{
  "num_hidden_layers": 9,
  "init_std_up": 0.0369,
  "optimizer": "muon_variant",
  "learning_rate": 0.00686,
  "lr_head": 0.012,
  "decay_shape": "pow",
  "final_lr_fraction": 0.0
}
MLP neurons of a small language model. Each row is named by its layer, matrix (gate and up: input weights; down: output weights) and neuron, and shows model dimensions 128-223. Each number is 500 + 40 x the weight over its row's rms, rounded and kept within 0 to 999. Numbers have three digits each. A neuron's up and down rows have the sign that makes its largest values positive.
After each neuron's rows, "fires on" lists the tokens most often at its 100 highest values on Wikipedia text that the model never trained on.

L4.gate188:504494492526472502504481442516576552505485542518462436538482488463508426480505506548479489556474523483523445539428491504437517482540523520543530461488468414529518447485528512447517504516520547503468461468466473497481494564487513502550497513493473518587518487499481469484568526533523476464
L4.up188:538510528476461487563508456521487521500498558492554486505556489461578474526526516530431524483466516500516512481554467523469471527490526476494593463501445460500514496492500438477567565468526516501504439515485557564492537524537470517471455449525527432506503587501462550501513535484520459553
L4.down188:387513583545500481556512525519592492481511576477535474573421469478484522530454559534602496503510522498460522585472542488484581447505558543517473463489492508492468509462537510533497518519538480518463497507492512525482505505507517496458417455428511470504423527470530503585501548466481536409
fires on: " |", "ed", "-", "ific", ";", ":"

L4.gate667:470413505464495449483476535514436501535429508556504530528541500533468458516552530454451579539517452455488472516522542442527528549464521471540554565495522522536461449499467508552415555498550523477518543476440513458517554498463513532538509529455493460546553449478474538541525511496418537510
L4.up667:577482516514507521474531516463472454519518541498556512448466520492536509472498503501505582487457412513504439559552488483563563517408413468603492552541559521547487495538486552548435483523527514551450523509484509495421446481501514537491552519429520451523590492510501475528463538553512573453
L4.down667:496453483517464537496551443502528481515526539482522533561491430526555596525423505502487486428424465477505482484479482568508533538455501512554457438467466503539449556532541506585450426538501472495584519561510463467442462573449463481460520528514542541492519493435481522521524444463552460474
fires on: "-", "ion", "ies", "ity", "ation"

L4.gate749:521473502517573484482462555481432492484502471511512501525559423459463490458469499402471487486513446480500507516470495489507478492467473521478519489586557532453448531601506523538540474467456476521428599601516509496484561457534499452557553538505528502528496507500482528565493515496472516522
L4.up749:498497487468567405464437543493547569473533483534498474507456457515459515557506449436517483512551515470566464577417513509485530467510583404512495401525569519450453579518494411586604522432438515511465515577524536493480474488510549495510537493527473534482486509550545581523538511544534567457
L4.down749:573559500509473457551461476521427439595490498528449519467484472458474477590463524530482561475491511522496489499511540541485527544448491555449429457488467557474544561483538465498556499519583535535507480524456482555541512540479505537495474469440483459472491579527528428536506500520606455526
fires on: " I", "ou", "ad", "o", "nd", "e"

L4.gate1014:546473504487559557540457426506433595525398479453467507426494531515462509496517489506493534502505483450543475436436517546515460489436451570493532494528509546500525423531510493526502562584458510464481472485481461433493459447523529514519520497510492442494574530517424462447490446513545507497
L4.up1014:509477529549554465563504511408580479516492566575489517416549569465460516505540519512502508591550481551524501434499530499527544485528591546497524482505406504492442496468511448526484528531501475528524450532504539488474486536552501596569493467483494497494458518461461528482515555523488550505
L4.down1014:544521469538512459516510500479509448464545469579491477524509573465525476535490513533497465491515523464465498442449491552481486533541501472534458513513497418605479479560516434530494566490569550484522509579510518499491449570445476514476497477437443484549506483529513501518502502545468505575
fires on: "le", "f", " Mar", "es"

L3.gate396:447532504505510525425517468458558515542513517548479430467544481543513542499505539487523498589481506503472551521502430478503551514499534586516501475526496448534474501594524470527417485444510463469505508470440512510469496540486559542405484535556561503509405434483439429485532471487557505566
L3.up396:577503582520496491504504484437459463519525466398467467539518501551529480460511497502512518537511469565461497513471431455506476501495477534480526470488586418523458500498477470508500523524616524452532544467523559441520519484474462526431454446514608482497566554520558452535476500505576428538
L3.down396:482469519463477551469493538536602499558444522536577535518503496588481556506516465486461538530508552528556554422507482498427541447384560478523564486506423455507518457482475459458473536463504501559404558463537487491519431512459472496477488497510492531466427495477472543429517534521446543505
fires on: " and", "'s", ",", " &"

L4.gate278:506457569475469455524446484487515552475541456535579541481508526501544513454451502555591535515494543534489504518550557512468533471522445522530372512539365537487464529563489503480492527544453527504501509535508487473539553509516551515437564494515559459480456509476470435551509507519530484434
L4.up278:508544543457534470439471440484561454507546561509413568463494571460500508506552483508523538528532518507582466529504498496550572565546454493462421509541546482481403496534545480464488528529463466519509532502519538504536548556567498474421582502569526556517468471492471530444533466571404596491
L4.down278:500553470499481573429461524423578453559547517529457551529511519525479462563542473496473469507460548425557446512478553463388518527501566540491502539404457544488557407507439507505541406548488470478500518518480521468431478545545562467498432469472509436606462469471491495468511554514509444502
fires on: " Br", "ased", "==="

L4.gate650:546476471505539444460456427512474572508516521564522530532497499486470513468490496503498477476548526447489536500485545521502526552466462478473473524498478462442569546540411592481406548515478448478426501544527485483482470456429417475498438406517490536521554527433465468428509502499483477561
L4.up650:486475503459481575503603481513551543467520497559574509475494502494481530523482475501553472427473474550424485516504488549540492524519519526495471538449543537485459502489586586476478530511559465534502469540495520483527442528568509492528498472465423490439576527483532447466478498424461510499
L4.down650:461521526468539455502541427496480482574484513524507496459539530475414521493524589511551543466532465501467543512516402507534475489451518553525488521441482449528452486534501388543485477435521537517521514501496500493482498457580507537470551514478559522433504485527465479501507539527474496456
fires on: "ed", "raph", "ic", "ist", "en", "ing"

L3.gate815:545517645497502512464456541431438516503450434480506469507558429462514538490484540520473564576520512504563445509535440560469463564539579431540526534504465489466483528607492491460573475503522502492508480549490493440485511493508458483431461480580524537455489483453472452454542523506531442477
L3.up815:516453444563498551519509509461526542515539460453513484497517553464409453450480476425478485561528532575464562447507548499444508493460527474574520443528458491488525543491467483521587544556527487436468493415576550491498431476444533492516480507499538483487555536509472505476515456519534541547
L3.down815:534470521522462482520531499523566469513413506502508558552557442533527471437494531511501539515536550465438545473485508496527499505465569488483496543489533483474523480561480434458516545492464531457522521506509496454540498559405477446522511532504570459521476504512485493464483480520473493575
fires on: " and", ",", "is", " (", " /", "an"

L4.gate764:527520509500464474533516531476480495555548538550452594447509457497505423456514530525486489437462518509496487486497546554497530456495524581460481513478489571435540534511509527493516452479527503496456509474441460453471521421542506476496481427467488507470516503547500527501443514552469522433
L4.up764:474510490575499565594475438402550505529452483487533560512467565529448467487428482476513519538518527538467447534498495513488536523467497490561502521454542518487534520530533475517496493494594511475521518471474405486493495479474569470489524522474443492505508455424563564613495451569523498480
L4.down764:549555523498492460548560514495448493508520490568523535509478521479526495572520504483439444543567513464500508497456465485437465540535451543517528514562509449429449485540445520588450515478537589466527540491456485510499503549516533479525539571493533473583501500501492463477436405497520455518
fires on: " t", " m", " c", " rec", " d", " n"

L4.gate239:479500524558496477525523513523430538592504549507508485444554463502538520446502513529516482561443417421460401532452537501506528530525555507512491517474468455514546485515545472436525496587566570455432479550494560468433444490527490551499505476503533526510574606500512498500446498494548515468
L4.up239:481549519405544573528519552516428545500541436456530519470553482541474445451498406436454486544600550503565501468499440492513543504558526522472516501410513463518565549482509452495567434555507551512501498397484510414422464488514518530471481500516455493514468517485458468501524479403486489416
L4.down239:462470477567482517495453457511492461543481448570506529495508497473491435542499455528430506482531457463552507470491534577492581555502526513469492551544453429490522415449564432497539559504599500463526508459480449551486430465553499477553462452495568536486542542450527540502491573481458542456
fires on: "re", "el", "w", "u", "ent", " |"

L4.gate325:546456492534521506520482518493506524513558485484532513543469438548510453530527468480392482523541611485580565526534567535564493518435428549447534530519447510456431538482449450500481509478473480527540502488504430493468478496563567526481485527480444558466495484509446530465533559428597415456
L4.up325:502505458504564480457520440473495430462612550509515521483504526486512476481541461524488494455557490487510458505497563573526492494558526540508541466481463475481465565546505567551514459510482463507500465475568511444538420544549485484482536594467494447523471558454490471517537503453586466479
L4.down325:488499584503505469491501486520557536543513545404480529502576426391521441476524483487450522461510479452465556469494548404501479511457393471495503488548465466515483470497482465451507481574565523502552509502531516491461518452482500524491523572507470501572459491455544410531457505474480521567
fires on: " of", " in", " and", ",", "in", " for"

L4.gate704:543454612552489437567619522521520448462538522481510489502544523466449473487528439534496546474442488526497445536389457492479463480471393509489486527472493476516486504545460438534444458407509495561490499463444481501461479534454530508531439455529503477418515479531491528447537504440511494504
L4.up704:457541487488544495540602439498491538464508579509556486488553473504502485434456535536502423503496583459551543526546479478528468541494479523480466513509502557464471568485545457471605510471518499452518520537499435513489548570534481518458547536531546506514549530477507477443536496504499489456
L4.down704:495537547473494477493550468568480449466489534553427425553485524503469456507483512589437430493527528441510512524559511604538510475528485505531465525471517422485508435485474529526529500462506460483474578491492538503542453447438423534474474524484526460521559485456536451509491523490540493565
fires on: " the", "ate", "ment", " Count", "y", " were"

L4.gate179:555509509494492472551514522551520438496505509466469483461571475531547437404385450489449481462455473446422538477461507463444486507517433511534399520466492485473528507457503467508556541511486479506536550515427460533548533533456588511508486487528471463445468589487471509524468528516512517467
L4.up179:540484488491511540576560436543553481533487513499501489499505464525515461501421493458450509451486473525455473544499542440569488519529460519542501506495510478494493552517578481484552556479484461442496582495462499475573492495478556491503446484473536540436483553549509516481522504480432539438
L4.down179:473524522486493506541489584467548523575510474489453465455487456483487509626523474547500509429498476573518413404554523530442442585452522412489545472448565551527500503454483471511479528511510547577473438544532463499466517441537448487426492509498522452495567500466530472533505408508503477528
fires on: " a", "ar", " B", "i", " stud", "ing"

L4.gate633:513465502510462512476455475547510503500506487466486522484472521515530539507502452481564498508462481405550456464535521464461509489418545480481511481446490512452551525351503453440480523565535462455483477448501525405456529523472402510515425422548550470454538513510519423487521509459486472470
L4.up633:494508478523513502491578536511514501523529457500553510515523534479560491481485454551433503484476448517521513409550456508480506534474527489496457543382522527569560511502545538492498454540489493555538532443494500517496432506545468441492536395510535468518493581436561442411507533524554473481
L4.down633:524397604603497506573473494512480531511492482529534457450446458507507532477454473482482536501472548477542486537532473511621511531408441478463588543553471496504523484532488524558513510638478458488520518489485573507459493506468529503493531485520503519487526480525523491503528519524509493492
fires on: "ed", "et", "en", "ay", "ing"

L4.gate1009:555500480546447527433415483470436513495493527479546578491515563480530486573544464590538480534522532500530483544521500494467590509502520554494461429545485533534434518497574507493455593512462480428502455532580466489452478429497423538441445473516519507530501517433495519429478590501520489461
L4.up1009:528522505558541546435481486540560481503497530476503475522476467485519496531425515562467522448472555497498464512530467517547497492545447551611412520577510503507488533469487548514507542571511526504561520515529514512459483562528427507469512519500589539454499498467518510588490526510523562425
L4.down1009:483549529577508517460479463424530482536467477482474460477501491520542526504538493556526462486488443511550460474554506528422576520538566550545516491494468557461501443464527509473481505514492425494473559562415421436548535481528506441539493444392454493549499490445504556572432445508456542539
fires on: "t", "ank", "ater", "ra", "ast", "ard"

L3.gate409:540493484527543508495522477587460548449523448464548475517539554586547483513502501571543480550461515513442528549479520574523461463530512557488498530531527472461457580575495452498433536505496524494550438457479540450504521505517497431508527504536494562443536462477534522452577499504455552492
L3.up409:486530506508520465504489542466491534496488500491485436433452543537530532525464444484483446478458478538483478588491476531490451496537534420549465454511497496471569465452484481502437474517474452536519457476523532495537513511508449505471529543543435488522500442571510427516409497478472510509
L3.down409:539591479481486471510489519496555450528491475531443459556500503517486488470544530517500525511482525424479483486557518555494477510491514512472473521508448439497473443605546549488510514490571485516554419477522473499577471493481415537505525508512463525520479524525462584534541494601544530566
fires on: "\n", " who", "ib", "l", "ath"

L4.gate362:512476439458447407456488545591427508446522449566604529525467515585505538519497488496501507527481518448577514528464525478520526518554429522517517473510409464495473509530476528515498552491529480554489484418543478506573435537578534533527514459518506464452587551472545514454546509504489488509
L4.up362:467479533458480473508503482478518414543516468491502480490484508531522488427483503523515487549497573510546497524479416494484546474598568533568505528473508528427479539612500499490473423453502408592528508474465538501477480534471546523430516483483488446546509458492491508471522541470479480494
L4.down362:509434481504457452459545450501487476468531544487497577460529494477528485514500515601493479478514480444472459491487526465510545532499458451494470440489491519463534525452506490487568511514557493452482503481530561506459514463453444521489518478460578494492556589533529531471457501481499441443
fires on: "in", " of", "al", " d", "ell", "c"

L4.gate696:569499578484564501585463491545458511537474526531505501519525549490546430521471524549542477478516549475483480476562467461506462544478462410489442489559473489460495546494550490554507559446487505516500556433522450480517486431531425489506514458461504454533520443530434433457489470497552500442
L4.up696:523471468514521501561416456482461523477517473516487467504449508484486520555471530600549499461490510607531505486488493561458481366433545446538538439475467489523568472485515505508492537549439520499499508598515488449489476496582407505465486500505483550540480500540565426486595459487568489494
L4.down696:552529540538476484547572484511522404472495500475475549488511537532543500459499458529461505499512446512500454514419517470521502413556458502444521509550451444498512516531512412532444475528515488409564437553554488453520548481537493517602468493416480476481455510462466486531468497488501537517
fires on: "er", "e", "ch", "qu", "her", "il"

L3.gate344:535468547490494514433496450529519507486475461448518564565464527516434432525431449492532541475453541497448467549509456458428483490431480542520489546527547471463546507504443497473504484454434529509500472554522452522487568513507471512532461544506481547476513448590511407519485463523534466460
L3.up344:485495474498547478457507462446464512488542522559478569482571553492459504466497475532554569527525436520498570510533462537447459416495423546517434482428469576445584522556518520516549521539455492539505594457542474446547578436487508513522512452453451378549459488604508485511486493461504481415
L3.down344:525543509444506470509482548554528483502502497547524517472563479544587468550497508471499503498589444454542506496424484493510586542535515418467435566585491466589429493480489529569458515530502613504408510554512498562461442434462495484569477506525480527517570540528489437536488484509502485505
fires on: "'", " US", "ian", " Z"

L4.gate660:576466550491534528535507452523507471428494482486498460529478516507439393413419505501457440487444541459570513505474518528502505547489503454527520447477499517498542515549502523529519520466494469528468549517545518480454473525423558524520481557478458427535506566479480516533552481543549433481
L4.up660:517532486519527464465511454516534488470458483493483431459485530517483510479601529508466494556488429510472468459537481561488403480422518483536499511459505485428501468492475564511458470489482436498440477519476446470521536457483571465430468526582471478537426415575449487522514464509482534492
L4.down660:520509527523493543515459545512481495502531538497510527470410539441484564499433532503400477469470470539563499516489508381425440505478431455576486534530525514514594514492494482448414545531453485589535448512450566515471451417553548521559475533456495473472452520495481444498464533424532487520
fires on: "le", "e", "mer", "um"

L4.gate941:575514493474509504447480536475479532521490521550459505402512506529499497499523451519551444478568526520486576533514437513587456410517536515543508521486528504497472584543515466527473509479520567503638470455547478459528545492515490523589459452517528470500565417503472474490534501512474539505
L4.up941:508551537485490524473564540605479488495497517477454408455487449436561514485543487580538513490541495489496457551515473450452530460521477459530539513509518464504502535467475484558437536526527451430552487474561491500520503573477475512481523434435445496498526487506445549543513479527537505467
L4.down941:443481591378471509533499451515535492509575479433515460500574531521524532504463549512479506560527509495454558524500571435473566538472540495481529472472497521502529537465434403480479462574473536540516502540483493506517456528461537510482486491574556452561550499472457502535544521508527545484
fires on: "l", "ou", "ib", "up", "ab", " des"

L4.gate269:481550448505490474528491519490519529538504500557507489536568451484489513522453432541483496474585470393583523489494518537455546452449493538457549514491417520449482544519457504439528526461467472452437509465462470405431482467537449534457417556468473513534564560497475527476518510509529528462
L4.up269:517541509509529530538513427476548505494396473558462453541423503438403531463482522410513581546470565487455533522589547430536527480503457497537483546510455489488465445473503491515502479483451488527496526505493564500525435454532531465547547477467579437512468487508548496480551499516478463516
L4.down269:548506498498509507533464517505434480534419522473536517538523486512511531514541536485471484511562573453454528527462491457504509501505431508559413530510570535508542509520488561562478452541423482479539542516425494526473510508516483456434446504473508522545456514502413572449560501539575567485
fires on: " c", "C", "P", " n", " serv", "N"

L4.gate375:504456411516482516531506452553497415486515566503499560486564511567551512566519504516548460482538440505546467427548449448503596485510560433494504480469408495460531507496515513570519528472439425475483501477522543552488547458558474525434503482471540592409498508559479431513516425552499454481
L4.up375:592494498578538567472495473460474512387448520486561463508498449494458478427505486460481456455524526526554581503422439460532471428438470428503500512445496442465521506520542477505506446435425465536478550417515396466488507503534475460562523548545466446482478603562533546395515526508452539516
L4.down375:447565503556448522506467577451475539538482465521477566572513419494480480506582447505401554441533528570489493476468522523520472446500586500496491506506505492507477425556536501543440550406480538480553589521564462512555505517495527474497475496497521468548480413544440502506492546483490476508
fires on: "ly", "ar", " the", "p", "-", "ong"

L4.gate103:484496492512490471539506454477481500519489421389517494516559428450497481417486533488561567555510532486496500430519553481503531581468532474477511468527481495525501528527526486573551507539533537519448512527527459490501504478555467540430580498468505512458540520471552447585548462478547491513
L4.up103:457477537560474516533483494466481531488527461530482538655454461540476438523506487484423513495551549531522515522525558495476516473499516541472529422519472508513557504424496507488454483436445486441512497515542469494528583510424511512477522516445525497502467500527477472523451504489553478450
L4.down103:515508529555460459456494555488516452479493512447540481547562469487531503497531474474514553561496484576523509552482537496467453572552510545437517553457455485485464502549516547519522512525474432541532467374572446456487543461470465506430556558543482496464489482533499557539484454488516446563
fires on: " m", "ic", " 201", ":", " \"", ")"

L3.gate747:522436562475480545561486560500494513441508475493444514456522549516486503486476482530516539467552508427436510534452436546480471555429506534534458440498451478411483511559489437441489548523497537484519514515473468438457461435457549457483492565545603481529513515533487436389494509468521506503
L3.up747:515436570466503465465441467550425487447450448485432494521587524397504500530467472522524554507532550504516445561463445458482562461491445521534513511447493468458512505490548468469420514502569538552436484508530495462532506471539526546412465503460560563440472520511546474492498555562443469522
L3.down747:503463561449542483583485475492558465591475508559503494491479550455488455532545540503473548490564525505523556455476585549528581541451535474560469504450544510531507511517523445485531531418531507513476487495514475470452495490472472500534548491602468450491458473493535501514461425475534533547
fires on: " rec", "ith", "===", "on", "che", "ec"

L3.gate498:508506443481489494501488480477510389504473563458460454535526512494468508602544476522497447482543533578518454441481495519492515486541511481527470418519477515492469492555524518490525597497506553521621474505514397475496460570503454500528513479536460557581507468543496446482468572567473489531
L3.up498:550524464532502471464497490474409529470506532428537501431447534578487510466544474429481440431550473507493512510455473443519496530502501487548487517542514494549464539466411545470526496500471558478477507510525520493420559461465526524523497481481522548486513483490450468557496455603478567518
L3.down498:533539492469491496544467523562566556478437442468472535492525446479496476455496560542507478508508559466528482522482472501477534529473476496442501562433490487541500480489535429500483456459502492500527514435517572448509495543410524471480553503464491397550617477543458500487474529512414492575
fires on: "f", "s", "les", "over", "le"

L4.gate287:516426541547523451507486477463492448485513414450502516492454533485497580481527468534458588503577457497532480523523529537451423538518485485502467517453515512509489550510480486420483485417518449505484521493488481574469517516508492550379448516515524516556556530587548493576508496515593535433
L4.up287:485528481566480389534423492490455550455517448543574492550475515511498556545542486512567501534528498476492563495499568517470540513553460489490559532467475468439501439451498479506432409461483501451506485543511499455522502546544423456451481439492491495533554516570507586574520477562581477479
L4.down287:495571494461506570481479542525449513543498523530506444397570477479470517467480524484573488468507528501503519490464483440459400399457507545523444527475530515497484537528477416492498537552542504526490525502476489476475490484465498478573498536525466516500506567472472411423456484556519485511
fires on: "ar", "as", "ag", "u", "y"

L4.gate169:501515425486553514468505488497536513472527497441517529455530477431549532498531491514484489484464474441451504545499539506505510511491519483577485528539472505478502551584540516493469517480467519536438538515459542498456455516480574523428508475503543544504522486535533541512476490573492514502
L4.up169:431471454542511546471506503501445484492497473491512468497513606467498530556472502486464475478545509537462520489540426543397452487473586520418423521472509455566503509492473435471483502524434578447554559489501480494521501521465502555485489473520506541437555466483452462483566518531570535544
L4.down169:548549477545497462462624472486526562525463523538529462496559515479515467514462489527506523474513504481531525505459529469473520476502473481553546532521486527543538513537467463436520545546516517506547429467522553522507516534486472462473525462506546458490489522461459491480524528547522549461
fires on: "f", "t", "w", " and"

L3.gate158:485513515527395545478575461547528439465510520472436529570508510545503468464469504470525455475549482466483537581435491514543521507481470467466524461502506461530498519524408519520552595521474495488459514474470467464511502484465539464448583507481584482519474398472504574528517570498467466466
L3.up158:494514467473548498419465506472500527466506485472571474509514520453521441485495414532449488424505542523500579509486490476464542529535535516493449479491505488504501476533503528493478521513539485430553517521552449532509516475550492450599533507506499456498499578493500487502463477478508527561
L3.down158:505545469508428522466549506472538456533520559532428599494498448477495501423502491539462476490506518494550512502429481558557502492441519549421532461452430488476507459470497527472495578442563483439532517428443502448541575475521564521522474552467511487481488512535513514527525561523515496534
fires on: "ir"

L3.gate1007:488458467557557521459494500520515481490493492427521515543526493464479518494538520538549496466514490478456505505428517502502431484469510521446530517537508551543452471548524549467515505550540491468538509518476459536465509493456481576449528436416435489539505482533508486447485504462546451425
L3.up1007:399506494518569510463476486495519436554467481474508492512515467520477439491460531471510579534473515527464529547483465567522515513475528430528496480521513558460550521484472465536447577420560574492537547484533498464505511531483574530537475389555599506504496526446430509460463493551530498459
L3.down1007:562469525572458490535422489510477497462496549503496497417439479491464480529516472513533485499456533503484495489546488395518540472516487549457530446523529510485477482488474524537513460508345469541462498513529550553551471550529454429506458519501431479571491459517477475504536503489435453510
fires on: "-", "way", "ar", "ad", "ge"

L4.gate268:507524470550547529491427463470505499460554549552480553473546492486526531513478384452448527475502521536402506523464579464456536431464480454551552431441466439511440554448548499497481525543495516476472515513503526471535511553449451593502487465469506461496554460480494443438457482458529476478
L4.up268:526471567459542501458546476483490494449481457511501534428539529467560498518510468491436463516501488536482469527439525498477526396503560522612525411522491451507507534542492423503455508512435481491473518550525544550557560510437436463552529437511468465527476447518450471474462506402465504490
L4.down268:496504452433526411542530456499499541485467438504500479465466532462501557473583525475521479423577493503491528543562485408562446483486527578551518574543487511495569550460474482508578476530517422566440478477473490478496532488498476452447503505478503495518451478473472522466522480477466517502
fires on: "l", "inal", "ound", "ad", "el", "ue"

L4.gate779:505550526516451497430522470484529510489549531463445462538484519457496572519579475449498457492492535474533492447514543541433565520464439454527481560503526451497471527555513526584503594498497494543503468490496472508452480564495525515476516538559563492549496545543458457496437504478543546518
L4.up779:490526513503435520527482521484585468492488513525483556425489469447469520525441478432502557480530501472514497472541484483482492461527519505493595550496484478519483493461453590559477446543485563465389461516526536533415491485489538427456512467584486494516438471468445597466559550486496431509
L4.down779:420597542483461473420472474497502560565461509515477483422537455392515561459492469489512469464539501584489506473469510551497541483500446511431447544497510550489516493472511501562514534528524479526540496472474529530588477461495508440456513515550497466481567557445558491508449483470524459469
fires on: "od", ";", "m", "ov", "ag", "op"

L4.gate173:548515482504522543576520613545503524536430484496495524530544431483445483473408424532502485455552497475546543532488469498460457481536502518528548433519533470536575540432522516500530536471505471493537507508421524479453448437457510481487460396524514531478555491458443483490579490527489530475
L4.up173:562494576514531579482496492520483542504404483555515512484519520540498519518472450487443532469452435507569457465533481463604487444516610463526459437393488547539546547516521442500480554460506478442521537556505547511413478500465472468480533512426567452458555518479446512523433483552456458394
L4.down173:495504506526498499492489528547472547507544426489488478453419507480489448481477551541601534505468548540486528548500494425471477524531468477510470513525529416414485535537497463513474505471448454523494523468545489480533538487489526462521444448525529487498488518455519443493527434504473498436
fires on: "\n", "ed", "ing", " B", " |", "rit"

L4.gate0:477469457466509473504395546494445448394484600525511534468542486486564543626499517571493456459486541463483477448509507480505457521501550538559505550499545469493538596504552468521520587525515502464457510480450505561509511488571492465448450503509559549525480433534424487490527512497505506436
L4.up0:535495461483479630459485511505484523553584476448478497572537473434418503493493505548495490551507512464460503444536599504516528473475569576489481502506470457484542486478530445463486538516500560472505514590562541498496484536506507424458470533535572483445578562537518515546520490511537476444
L4.down0:440464544467480462561508462449584500457482490536530531506478507530498494491480537431543512509547486478499510562496519482499543458475431453517532498457576532488471503536534518502494435456579447508537482460419516542525572484505483517549573420555402494497411434460518472436450551502453461514
fires on: "ade", "er", "vel", "e", "ge", "ver"

L4.gate654:453428455482525493459521480443524452541511466428515523451500471504610544444513497506488529467536541495447511469488555573490467479467509543525451479475484511508463506563518500516477461490435422513541459374478442492527522540490497600497500578466523491529501517575487504454522511509530504527
L4.up654:492515513499454431491473489523500530518489481497535489452416491568519525523465555543486542468484465465560485483546534422567566419453477503504487552509446571532501496417477467426499508508556506418467489540502514520487537427457464493450503553567551486475539498540498481500477471478536503547
L4.down654:549485576511507529520491484469564462442480483505481460505526513464561529436540508510506577464615552493529522516475516544503516545516565514493482428561536521437489517566480463453541468442477489497480479421487497446531442534464509521510489538465505502507498522405551553513539482534469524558
fires on: "ar", "y", "ations", "ation", " the"

L4.gate18:479530453509489575481537489509527461433502499528501528530464447586472508567494485548476534494544484499482512469505514510482494497468526507486493533499471525478484466483535441455471473478530495516522502476483516488537440587510502495503530523427473527457461556514489525477523555489548512507
L4.up18:539467496478509497573512496480589467414524497573495456497482511513474522546491553498460439477435464573400494463507539446476504533482555502521483503499532587443448501485466497498489483499477546516404559478529522480572495544471563517507507511550493495517579527498504429511439509548506470510
L4.down18:474564536473485538539497554444527538532425498591502478488475475511539479543556503450481501494537453408550514420556471486489497478506466402537541550462541554513513500478509501462481535526451444550475489479535532462504527515469421556554491465538464456518531545629533518546496511475539468500
fires on: "ing", "ated", "en", " o", "ant", "ed"

L4.gate46:525480508530528438494495498496489483586470504565452512476531460530505482476493486496525530441560516476457591547476543559542481509457473463487600439441563469511454478522448521468380455519458514456487570557538504489541448535473483546565496484525457478534431518465426535512521449528434529462
L4.up46:554514454501496560433478518511502459520505535479507488527511456588529539546522501555514478541463486482497486550513528509498579497467483492499536442469500496437497486515511503593465467517414526459527577499483528494469501501519537540406526458569420453495522563539474520492487444558490520521
L4.down46:452455485494524429454559497497469521543517495483485518491524402509438462539406531477508566554513525422441482489545497559465558449402474511428515460494490516533518538518551505454556458547549498541516505533410517506433497473477585473491530498508500478442508485517562541495482535510469470456
fires on: "e", "a", "o", "c", "oll", "j"

L4.gate516:520502518478524569526543500483472542470557514393578449514589548388558545534447497518532530496461484490485456538495480508526473500481452476503449450541470499509501503520518570578479530517513486482493520551469509463498542530430520519481499491476491624520505577501454526471503510445490482443
L4.up516:541514602476422471564522537482519498412526504461454502544514460446446546519465492517506490494593497471448531479547522468560474457430571515490443527505514442554506548417483528444450514510488559529499524486456553485521532539397481482459564485540493548484463515429536485509507434499451558471
L4.down516:493515477501537539517534535533393502557455520506569528478511519514417521489507489530483588461518565488528463514498551488451438483500473446580465490483457556494517490556515512453491491557509454509511489505496570473483551520524495544441533547529560498504580545555537445560443493458516527487
fires on: " s", "w", " bec", "im", "t"

L3.gate459:505441513475534493519508513528465553532467464489535499483507514512515406456510519562564521475411592491522531565508485480427517455493509403511482553564525532496563580455526401545529447556498483509516447550504547511510469530535536483506502513483497504441466538502498463561501498492528438449
L3.up459:469488596509497502521490466538532421541400484535496474478492495466465503514487522412536515471513550391492502510580516503486620502546496447570504457500497549373525518510502501482493513518510470502584429490500432470572490400488474527515500480498505500482494455481532453473499519479531523503
L3.down459:497528525485545436483497515512467497498506515514439559457582499506471509455518502532522488510513526504508475521440505496441540464541473539539491493532465548542440519478599485468478453476540488457490419542527498480562468475484494490530529512505440512498509513499439503512514557506499546504
fires on: " le", "ag", "t", " was", " =", "ition"

L3.gate194:500504565485487447544450528490521525409474490532567517536451536529506513534509459531470445463534506469541440526475525522469499495486490553455535528507511514551503494532593484461466448513508485474433410524484524443488478463425485474509453480434541508542535457547495508505546486466511582524
L3.up194:448480543505575471485549467510491484511474492471458574525528559534447493509531436505537447564407496526497490518448516584499445441564497494568541485552495506468461469473508480492477547527416505410469492482497527515476515498423464471493526428504527455535456487483486499482495463518485534524
L3.down194:461540500491482575517489541541474473442482438553546508428453512480489512514529507457431579514499470547575540609546506412542478551495522543476503530454508464490462468496578503550437491477525492515491558519480480451421463496489416523501489573447521478437512418545533566535488531493532446499
fires on: "er", "op", "l", "el", "ach", "y"